Weights of a small GPT-style language model, trained from scratch on English Wikipedia: RMSNorm before each block, 1312M tokens.
MLP neurons of a small language model. Each row is named by its layer, matrix (down: output weights) and neuron, and shows model dimensions 384-511. Each number is 128 + 24 x the weight over its row's rms, rounded and kept within 0 to 255. A neuron's up and down rows have the sign that makes its largest values positive.
A block is one neuron, or neurons of one layer that tend to fire together. After each block is what it responds to, as a language model described it from the Wikipedia text at the highest values.

L5.down15 [ 85 115  74 113 139 120 121 105 112 132 126 100 119 129 122 115  74  94 157 114 146 166 131  97 145 129 140 143 123 120 110 173 148 138 120 114 141 182 185 105 128 110 116 122 117 122 148 105  92 143 130 107 106 151 120 139 149 111 113 150 146 125 160 134 182 147 124 115 123 135 154 167 132 115 106 102 107 124 137 127 112 110 193 168 135 131  80 142 133 155 115 140 107 133 111 145 115 128 116 136 168 152 126 131  94 169 134 100 148 138 107 135 111 138 120  70 102  85 106 149 115 119  90 135 103 106  67  87]
L5.down539 [121 122 132 142 113 188  94  81 170 107 120 102 120 107 111 158 144 150 150 123 160 162 132 141 116 106 120 119 128 146 154  48 150 127 154 122 157 106  78 146  89  92 142 121 113  98 142 130  95 141 123 106 126 101 147 133 113 162 132 102 112  86 127 136 129 142 122 117 135  94 128 124 108  95 125 103 125 116 110 114 166 134 140 152 117  85 110 133 110 127 113 100 147 107  73 138 122 128  97 108 118 110 144 120 112 180 137 114 129  96 148 152 126 129 151 130 105 125 149 150 160 118 165 142 166 154 141 142]
L5.down557 [120 152 122 103 158 127 109 133 153 114 150 144 124 118 137  78 140 163 150 138 155 143 114  99 135 143 169 150 111  96 130 134 127 104 115 122 118 109 134 137 113 120 139 110 112 136 103 102 113 164  73 127 116  95 106 131 137 126 146 100  92 136  88 170 142 114 146 156 110  75 151 144 153 137 155 148 129 122 107 147 120 139 140 101 138 164  98 111  99 122 152 146 133 140  87 152 111 121  80 149 134 148 110  98 100 146 148 149 112 172 125 114 116 142 112  97 112 110 126 132 151 168 108 165 147 175 120 114]
L5.down735 [152 102  92 143 139 128 142 106 177 131 111 128 129 141  85 148 145 105 130 129 126 142 156 118 179 124 127 165 108 141 144 136 157 127 160 122 139 148 156 106 120  99 122 135 129 119 156  87 117 113 114 154 111 131 101 143 128 117 135 133 131 205 134 116 144 135 134 126 159 130 102 121 121 110 123 146 124 106 104 118 119  67 138  88  95 120 131 111 143 129 122 113 129 125 138 134 171 118 139  78 113 149 156 148 145  88 124 164 129 153 142 116 124 133 124 206 116  65 102 156  62 100 104 125 118 132 183 108]
L5.down768 [138 123 107 133 122 133 117 136 109 114 121 151  96 102 167 130 104  97 116  86 143 116 146 147 135 108 107 131 154 138 146 123  93 127 139 130 107  78 112 102 134 128 131 159 159 126  69 114 134 146 123 104  98 100 158 118 114 171 145 123 178  98 106 152 111 145 114 154 145 127 148  91 103 149  96 140 136 108 110 129 105 150  77 139 104 118 114 146 123 105 133 124 107 158 113 146 154 131 105  78 150 164 186 123 114 156 137 126 165 102 149 151 141 121 166 124 162  92 164 159 125 150 139 170 133  93 172 160]
L5.down1246 [104 132 162  97 120 116 178 107 120 156 124 115 125 103 187 144 138 129 117 129 152 120 139  80 136 120 144 110  96 123 195 147  96 120 125 149 177 104 149 115 122 160 130 123 138 137 114 135 145 141 118 142 110  92 158 120 154 105 128 129 156 121 119  68 153 112 131 127 133 124 115 109 141 106 135 143 155 136 147 178 113 109 145 132 126 102 104 138 125 135 140 160  88 129 122 123 142 105 127 166 136 183 141 142 173  84 166 119 124 104 112 123 129 137 142 121 151 174  98 139 109 187 147 129 192 137 123 160]
L5.down1250 [ 91 150 107  86 130 170 112 139 164  97  89 147 117 119  92 113 151 137 154 171  98 136 130 161 139 136 125 144 139  87 112 184 130 162  94  64 104 156 103 120 136 123 140 138 131 148  88 108 133 104 131 151 176 125 144 139 133 160 176 161 155 161 110 131 107 141 143 106 147 136 117 164 149 130 118 116 130 150  81 159 112 146 131 133 136 106 118  83 142 100 119 140  98 105 150  80 115 144 105  95 134 101 128 133 104 139 119 117 117 169 111 121 138 129  94  88 127 185 130 143 143 152 128 115 166 113 155 146]
L5.down1302 [153 140 106 100 107 139 131 122 121 117 127 144  92 188 129 101 126 121 159 166 113 134  96 128 139 167 136 121 129 152  90 171 118 129 134 145 114 160 129 165 127  94 145 122 109 131 132 156 125 117 103 128 111 139  83 111 175 132 129 134 112  78 127 112 119 131 134 113 145 134 140 118 163 134 122  92  90 122 108 161 105 116 132 140 141 124  87  77 130 101 144 122 131 115  84 134 188 152 148 193 116  82 123 109 153 118 121 153 171 110 125 139 139 130 140 105 139 150 119 119 113 129 141 122 113  87 118 129]
Responds to: Pipe separators and short cells in Wikipedia tables, such as L, Pts, GA, or Ref header columns, blank cells by Total rows, and final stat cells; weaker on mid-word fragments in prose (fort-un-ate, dest-ru-ction).

L5.down159 [160 145 110 118 139 163 119 152 137 109 120 122 146 128 130 121  97  89 118 101 134 122 152 135 130 123 108 140 126 147 131 125 138 121 127 127  87 101 125 153 139 106 163 108  92 122 118 107 130  47 139  97 148 111  98 136 157 106 129 146 129 150 109 110 126 128  83 111 121 124 142 168 107 143 135 125  99 111 119 121 204 155 127 110 172 153 146 100  95 116 168  63 124 131 133 165 153 118 111  75 152 124  82 109 180 173 108 135 160 125  66 114 131 131 143 165 147 150 153 152  62 120 127 141 118 118 140 163]
L5.down378 [140 143 138 143 134 115 106 150 118 115 178  98 142 148 140 168 152 127 163 164 121 111 100  98 153  97  90 101 130 124  96 100 132 142 152 150 145 146 118 107 121 112 127 115 112 182 122 142 151 117 127  79 114 162 137 143 116 155 111 155 127 136  83 132 144 105 122 146 140 140 154 130 148 131 127 137 143 113 141 111 170 126 118 113  99 106 160 115 113 137 137 120 106 131 138 108 123 112 116  65 194 110 146 108 115 163 137 122 122 152 127 168 110 116 143 132 138 124 117 174 113 126 151 142  96 155 135  85]
L5.down608 [107 167 121  98 105 113 138 139 131 137 142  98  83 148 146 104 115 116 114 127 158 123 141 120 119 117 153 145 142 138 127 143 149 108 116 188 155 127 121 117 157 120 120 146 153 136  85 202 102 165 120 133 148 126 125 124 125 129 128  87 113 138  96  84 112 114 127 132 166 112  96 159 174 151 159 152 145 159 154 114 153 142 103 123 137 101  95 165 121 103 127 114 121 145 121 125 126 102  92 116 162 148 122 111 131 125 114 147 175 112 155 101 169 157 122 139 106 107 116 133 171 127 116 103 130 108 118 121]
L5.down864 [115 134 129 150 138 158 172 104 106 126 120 116 150 113 154 164 152 134 132 106 141 170 116 134  87 162 137 116 138 140 104 145 123 116 134 178 138 146  70 139 108  77 137 174 166 145 138 163 167 129 111 121 138 115 149 119 117 123 130 153 128  90 116 130 149  92 138 110 172 118 125 122 122  80 117 103 139  77 108 133 117 151 167 119  90 139 113  94 140 159 102 108 140  99 113 139 132 129 129 109 129 146 153 125 155 160 120 141 153 103 112 121 121 156 122 125 115 100 176 157 148 173 128  81 149 115 129 159]
L5.down964 [169 132  87 119 126 137 114 124 164 136 124 131 109 127 133  95 128 146 144  69  84 108 164 115 129 112  92 175 107 136  78 114 115 106 149 141 127 123 139 124 117 110 172 124  75 137  91 136 134 122 103 110 170 162 138  97 135 126 134 119 135 159 144 118 120  95 122 127 137 111 157 124 127 143  89 129 113 137 142  98 101 129 110 148 139 151 103 130 151 106 119 172 142 152 173 108 117 141 126 185 124 133 147 127 138 138  75 139 120 124 136 111 133 137 135 108 143 140 134 101 152 171 125 108 152 131 138 100]
L5.down1097 [151 135 106 121 122 113 130 155 129 152 136  86 140 150 151 132 146 118 161 128 128 188 118 111 133 155 123 184 163 101 154 145 134  90 159  96 113 152 124  80 118 114 146 153 121 133 107 164  84 122 143 130 125 120 136 155 149 136 113 139 161 157 153 107  87 152 100 120 175 123 107 140 148 120 115  75 127 140  86  99 139 123 117 108 122 115 122 152  93  74 121 142 188 149 141 130 100 111 150 128 127 150 102 144 143 197 149 120 155 184 156 168 119 142 158 126  95 158 132  98 118  84 139  97 148 106  96 136]
L5.down1105 [108  88 150 152 128 146 135 134 153 132 126 140  87 125 130 149 125 122 139 129 178 122 160 184 120 134 125 182 147 145 172 160 144  99 137 130 127 146 119 103 162 116 141 164 152 125 172 155 129 128 106 137 160 122 158  98 121 135 179 119 138 118 150 140 108 150 155 144 135 132 159 162 143 143 130 109 162 132 136 105 145 161 139 112 151 149 128 134 149 104 159 148  95 108 160 143 131 120 107 112 121 137 147  87 175  99 154 156 130  81 123 129 161 106 137 161 137 126 118 139 135 122 147 129 149 158  94 130]
L5.down1151 [160 115 141 118 146 149  91 135 113  97  89  93 133  93 111 150 151 130 123  98 168 132 140 122 126 118 133 141 124 111 129  95 134 113 112 142 118 138 136 111 131 146 139 120 140 146 106 163  82 107 153 112 121 125 142  82 136 146 131 113  98 133 144 132 141 142 149 121 128 128  94 111 150 130 127 110 150 119  85  97 152 120 112 149 140 116 176 100 140 111 112 109 132 113 107 123 128 124 140 136 141 133 127 168 128  77 136 142  98  78 107 130 130 132 135 152 139 114 194  90 125 117 159 144 140 103 149 153]
Responds to: Mainly the en dash between numbers in match scores in sports results tables (1–0, 1–3); also section-heading ending markers (===) and the word-start piece re.

L7.down1097 [120  83 160 110 106 137 147 148  94 113 114  91 129 135  81 150 120 155 118 124 136 149 145 154 107 113 125 142 113 131 197 137 108 126 106 134  76 140 140 129 130 127 103 153  85 127 167 152 106 131 120 127 109 145 120 134 142 154 160 124 133 101 138 152 107 120 103 141 113 130 127 145 111 140 132 116 138 136 125 138 124 127 132 136 139 113 176 143 131 143 141 117 153 139 137  94  74 203 133 135 147 107 120 114 140 159 171 104 130 116 112 122 132 135 136 150 128 100 172 140 135  76  98 144  90 131 138  96]
L7.down1169 [107  73 109 117  96 155 112 136 118 114 140 111 158 168 114 129 113 106 127 124 124 141 115 143 101 125 118 138 112 144 131 106  96 141 128 119 109  98 117 128 132 112 102  67 134 120 171 178  93 139 148  85 102 134 110 156 103 122 148 132 116 109 113 113  98 166 125 125 111 107 182 134  87 143 153 104 116 133 156 121 138 128 137 140 118 134 152 141 118 133 118 138 136 128 172 120 124 119 141 100 162  84 103 148 128 172 169 104 128 133 107 114 169 127 107 152 146 125 131 120 162 121 100 144 116 130 162  78]
Responds to: The pipe between cells in Wikipedia tables, mostly after a text cell, e.g. sports results, album track listings and chart rows.

L3.down134 [188  77 137 107  99 179  77 135 144 114  95 121 142  93 177 111 118 122 123 129 155 149 106 132  82 122 130 110 102 143 162 117 141 132 134 126 125 189 110 143 105 130  93 121 124 111  88 158 134 158 173 161 139 147  74 138 123 128 123 153 126  88 142 112  99 139 153 102 126 157 114 102 182 175 118 149 132 149 127 109 164 144 156 131 128 101 133 114  97 150 133 118 115 121  92 106 122 109 115 136  67 154 144 118  92 144 150 111 130 126 137 112 136 109 124  83 125 133 166 101 148 154 114 112 173 107 165 159]
L3.down816 [132 176 141 100  83  87 158 113 143 137 128 173 148 117 105 171 120 103 115 109 142 133 111 136 148 121 103 132 140  77 129 104  89 135 157 105 145 115 111 135 165 106 109  95 120 110 155 118 117 121 103 131 123 121 163 137 164 103 164 161 154 124 168 103 127 125 125 166 117 101 154 109 142  88  88 112 133 100 133  98 112 134  97 148  85 112 112  98 135 106 158  67 165 124 116 107 143 132 170 138 150 131 125 123 131 146  93 217 148 107 135 106 136 119  96 103 128  91 134 128 105 150 145 158 140 180 114 128]
L3.down1347 [142  97 146 167 128 110  98 139 161 105 151 112 158 131 119 128 153 149 100 174 144 124 123 153 119 136 108 105 109 148  89 150 106 134 147 130  86 174 102  87 143 145 157 129 158 122 120 128 129 112 124 115 110 137 129  99 134  85  87 143 119 180 132  99 114 105 143 141 114  94 124 153 132 144 118 124 121 156 100 136 192 104 150  74 145 141 181 113 110 164 133 131 143 120  99 103 138 155 122 153 131 135 138 133 145 129 112 168 126 117 152 120 112 153 174  87 113 122 111 149  93 116 117 127 154 115 128 156]
L3.down1432 [ 94 127 155 112 104 160 134 133 122 140 175 155 131  86 209 106 120 152 129 136 117 111 118  97 122 117  73 137 141 142 114 151 166 127 149 122 139 138 114 100 124  89 124 113 134  86 158 134 113 162 139  93  97 101 148 147 120 151 140 135 129 128 157 143 124 134 101 124 122 126 147 131 120 166  70 146 160 147 156 155 117 124 131 129 116 109 118 155 145 129 155 145 183 141 154 138 127 109 133 136 161 149 160 110 130 140 130 133 134 119 135 110  92 106 145  94 131 119 143 101 105 130 143 144 185  99 154 115]
Responds to: En dashes or hyphens between two numbers in sports scores and table cells (1–0, 0–0, 1-6), and sometimes mid-word pieces of foreign names in lists (Ang-k-asa, Jo-on).

L7.down664 [100 153 107 136 151 126 162  76 109 150 156 137  97 123 150 136 131 113 139 129 112  93 152 132 151 130 109 128 105 140 166 134  90 179 147 159 160 136 117 158 132 124  95 201 167 171 110 131 151 103 140 145 173 167 117 140 149 125 128 117 109 123  75 117  90 118 119 128 154 109 117 127  96 121 153 125 134 132  92 137 134  68 154 103 149 127 113 129 126 153 122 158  97 133 180 100 156 131 125 176 141 118 157 118 134 113 129 163 158 119 141 138 152 149 107  99 123 141 148 127  82 103 148 107 140 120 118 123]
L7.down801 [119 109 135  66 166 139 136 112  99 105 149 139  55 118 124 150 130 141  79  99 120 111 102 151 105 101 143  98 141 153 108  91 153 156  83 149 122 157 135 116 165 117 142 128 121 150 139 154 144 127 110 141 139 130 143 159 126 103 139 123 170 156 175  96 156 168  95 118 110 118 137 151 143 129 176 105 132 158 143 106 121  91 113 106 103 156 117 107 116 146 126 140 130 134 190 139 143  88 141 160 114 111 149  99 110  83 143 103 135 130 136 172  78 114 122 153  97 104 114 142 142  96 107 116 140 149 173 136]
Responds to: Separators and numbers inside wiki tables and result lists, mostly score dashes (1–0, 2-0), pipe cell borders, and years in dated lists.

L3.down592 [129 166 116 109 150  82 105 113 160  77 144 112 121 138 124 117 135 160 143 131  75 125 126 134 139  82 135 138 121 133  75 148 119 110 112 133 131 114  95 140 109 139  93 152  98 140 155 122 142 135 158 148 135 136 128  94 137 148 151 149 130 159 131 146 112 141 130 109 116 115  99 142 105 125 121 134 148 106 117 114 137 114 117 146 166 151 115 126 162 108  84 124  96 158 127 144 134 130 150 106 140 109 153 103 146 141 130 115 110 126 133  99 144  90 162 126 157 112 137 128  97  98 114 154 118 150 168 175]
L3.down611 [162 101 120 125  88 149 152 127 155 134  92 163 143 116  98 139 106 127  86 164 127 132 125 134 108 135 175 103 107 109 127 123 156  60 138 114 108 101 162 130 101 168 124 113 128 131 143 106  96 129 128  98 126  91  99 132 116 141 132 171 147 125 114 105  80  84 126 112  82 102 129 160 134 113 159 134  83 112 150 101 129 134  92 139 124 120 145 116 130 112 129 135 124 108 136 129 150 127 128  87 159 125  72 139 157 111  91 134 146  96 133 146  96 128 122 107 130 119 153 144 106 109  98 152 136 111 120 146]
L3.down648 [124  89 157 168 136 107 142 138 112 149 127 106 122 146  62 114 127 111 155 131 108 109 109 122 137 114  97 153 118  96 127 114 114  56 154 118  98  84 124 122 135 135  93 137  95 129 120 109 153  95 136 136 140 116 110 122 158 124 104 186 100 125 116 112 124  93 135 124 115 124 122 127 112 128 156 123 143 109 156 113 148 127 129  64  82 127  98 122 126  55 182 118 143 109 157 108 123 134  85 101 126 119 106 136  97 131  97 140 154 106 109 107 145 194 107 151  85  78 136 140 112 109 174 133  85  86 147 102]
L3.down1035 [119 116 116  75 167 131 126 117 175 154 117 119 113 162 116 102  95 118 109 149  42 156 161 162 124 105 165 139 104 130 139 120 133 123 135 121  88 116  81 153 202 146 127 172 127 152 126 129  79  95 147 179 120 130 134  75 104 122 130 157 123 127 142 167 117 154 178 143 129  92 110 111 102 140 126 129 128 103 130 129 114 142 164 135 172 113 135 121 116  98 125 169 103 130 131 116 138  76 171 137 123 130 117 155 117 128 153 118  91 118 127 134 158 144 157  99 138 124 163 138 181 166 120  95 101 146  95 196]
Responds to: Empty cells in election result tables (Turnout | | ), list-leading dashes, and mid-word pieces such as ach, ant, an in names.

L3.down387 [111 169 201 147 108 119 135 113 101 126 149 127 131 110  66 137 133 121 103 146 133 125 124 148 109  98 108 125 153  81 118 157 120 100 106 182  93  93 158  99 123 112 160 149 123 139 138 126 103 102 163 153 184 176  83 139 122 163 102 134 148 142  67 125 128  66 100 100 122 151 103 117  78 154 127 121 145 135 136 105 117 115 111 101 114 145 145 144 158 122 111 133 105 115  99 205 125  91 104 135 186  97 101  95 117 141 136 111 125 105 127 146 120 124 127  99 143 162 112 109  92 125 163 123 107 164 122 134]
L3.down695 [139 136 103 121 146 133 116 110 133 150 116 130 102 115 101 103 145 116 121 174 100  90 109 144 112 119 136  61 121 111 122  72 108 138 109 119 176 117 138 159 142 140 142  93 143 126 128 189 110 122 113 112 121 148 121 121 132 120 135 151  96 148 115 103 141 170 101 146 147 155  82 126 123 123 108 162 120 128 116  82 132 110 121 141  82 103 168 120 138 133 121 169 122 140 141 183 166 127 142 120 123 106 103  98  91 128 160 125 109 102 127 144 121 121 134 130 130  80 113 146 153 115 135 133  88 120 158 133]
L3.down863 [125  99 125 175 144 100 132 140  88 127  94 112 145  88 138 122 125 104 140 112 155 148 140  88 137 105  93  91 114  82 159  93 154  97 135 134 153 133  59 141 137 185 164 143 156 122 145 128 132 133 145 156 140 103 124 137 160 110 123 172 121 106 196 155 158 144 172 131  83  96 123 134 130 145 112 126 151 148 129  84 127 118 139 124 122 138 132 127 113 109 107 131 163 125 145  89 156 133 132 101 175  92 164 120 117 182  83 153 147  89 117 169 115 146 116 104 114 137 140 143 171 136 181 131 149 122 128 153]
L3.down1460 [116 130 126 142 134 109  68 169 138 106 130 145 166 147 146 111 140 166 128 108 122 127 116 158 126 119 121  86  90 114 116 101 117 132 161  96  95 141 105 119 106 120 115 186 151 132 147 152 123 156 170 152 114 136 109 154 102 111 107 144 145 135 110 162 130 172 164 107 100  92 158 139 100 140 150  88 104 140 129 114 116 118 117 144 101 137 141 179 126 100 125 126  91  80 127 117 111  62 127 100 139  26  98 132 141 135  86 123 134 135 163 174 128 103 134 195 113 177 174 116 138  92 130 126 124 131 150 144]
Responds to: The space opening a wiki-table cell right after a name column, where a number follows, e.g. election votes (4,274), team stats, track times (4:14).

L7.down439 [125 106 123 157 110 145  99 153 150 151  91 131 113 121 123 154 127 120 133 121 145 120 133 138 141  94  91 149 144 154 136 127 111 137 129 102 127 152 145 115 151 125 137 103 157 143 136  94 145 120 104 142 119  69 167 109 101 122 168 167 114 122 146 141 139 114 187  85  90 127 158  71 102 145 135 136 135 133 160 119 102 147 131 129 128 107 110 137 154 131 117  78 130  73 147 118 148 122  89 176 127 186 136 158  87 111 148  89 129 115 153 107 146 104 136 114 112 148 123 112 109 139 121 123 136 137 110 113]
L7.down1424 [139 117 132 118 128 120 111 102 126 166  90 117 146 115 128 125 150 159  98 101  75 146 130 113 122  98 168 121 127 144 162  96 123 135 136 112 184 125 133 127 133 131 118 129 116 109 111 112 118 102 108 111 128 123 158 145 157 171 155 140 104 131  99  75 124 150 120 170 148 135 125 119 143  81 135 126  92 104 104  92 116 161 164 138 172 109 153 169 102 130 101 164 161 143 163  74  83  79 124 146  90 137  79 106 139  85  89 139 124 131 122 153 124 152  77 140  86 183 131 106 173 145 109 125 104 133 167 150]
Responds to: Empty cells and score dashes in wiki tables just before a number, such as informal votes rows, Win 6–0, and Swing cells; also number words in prose (three, one, $).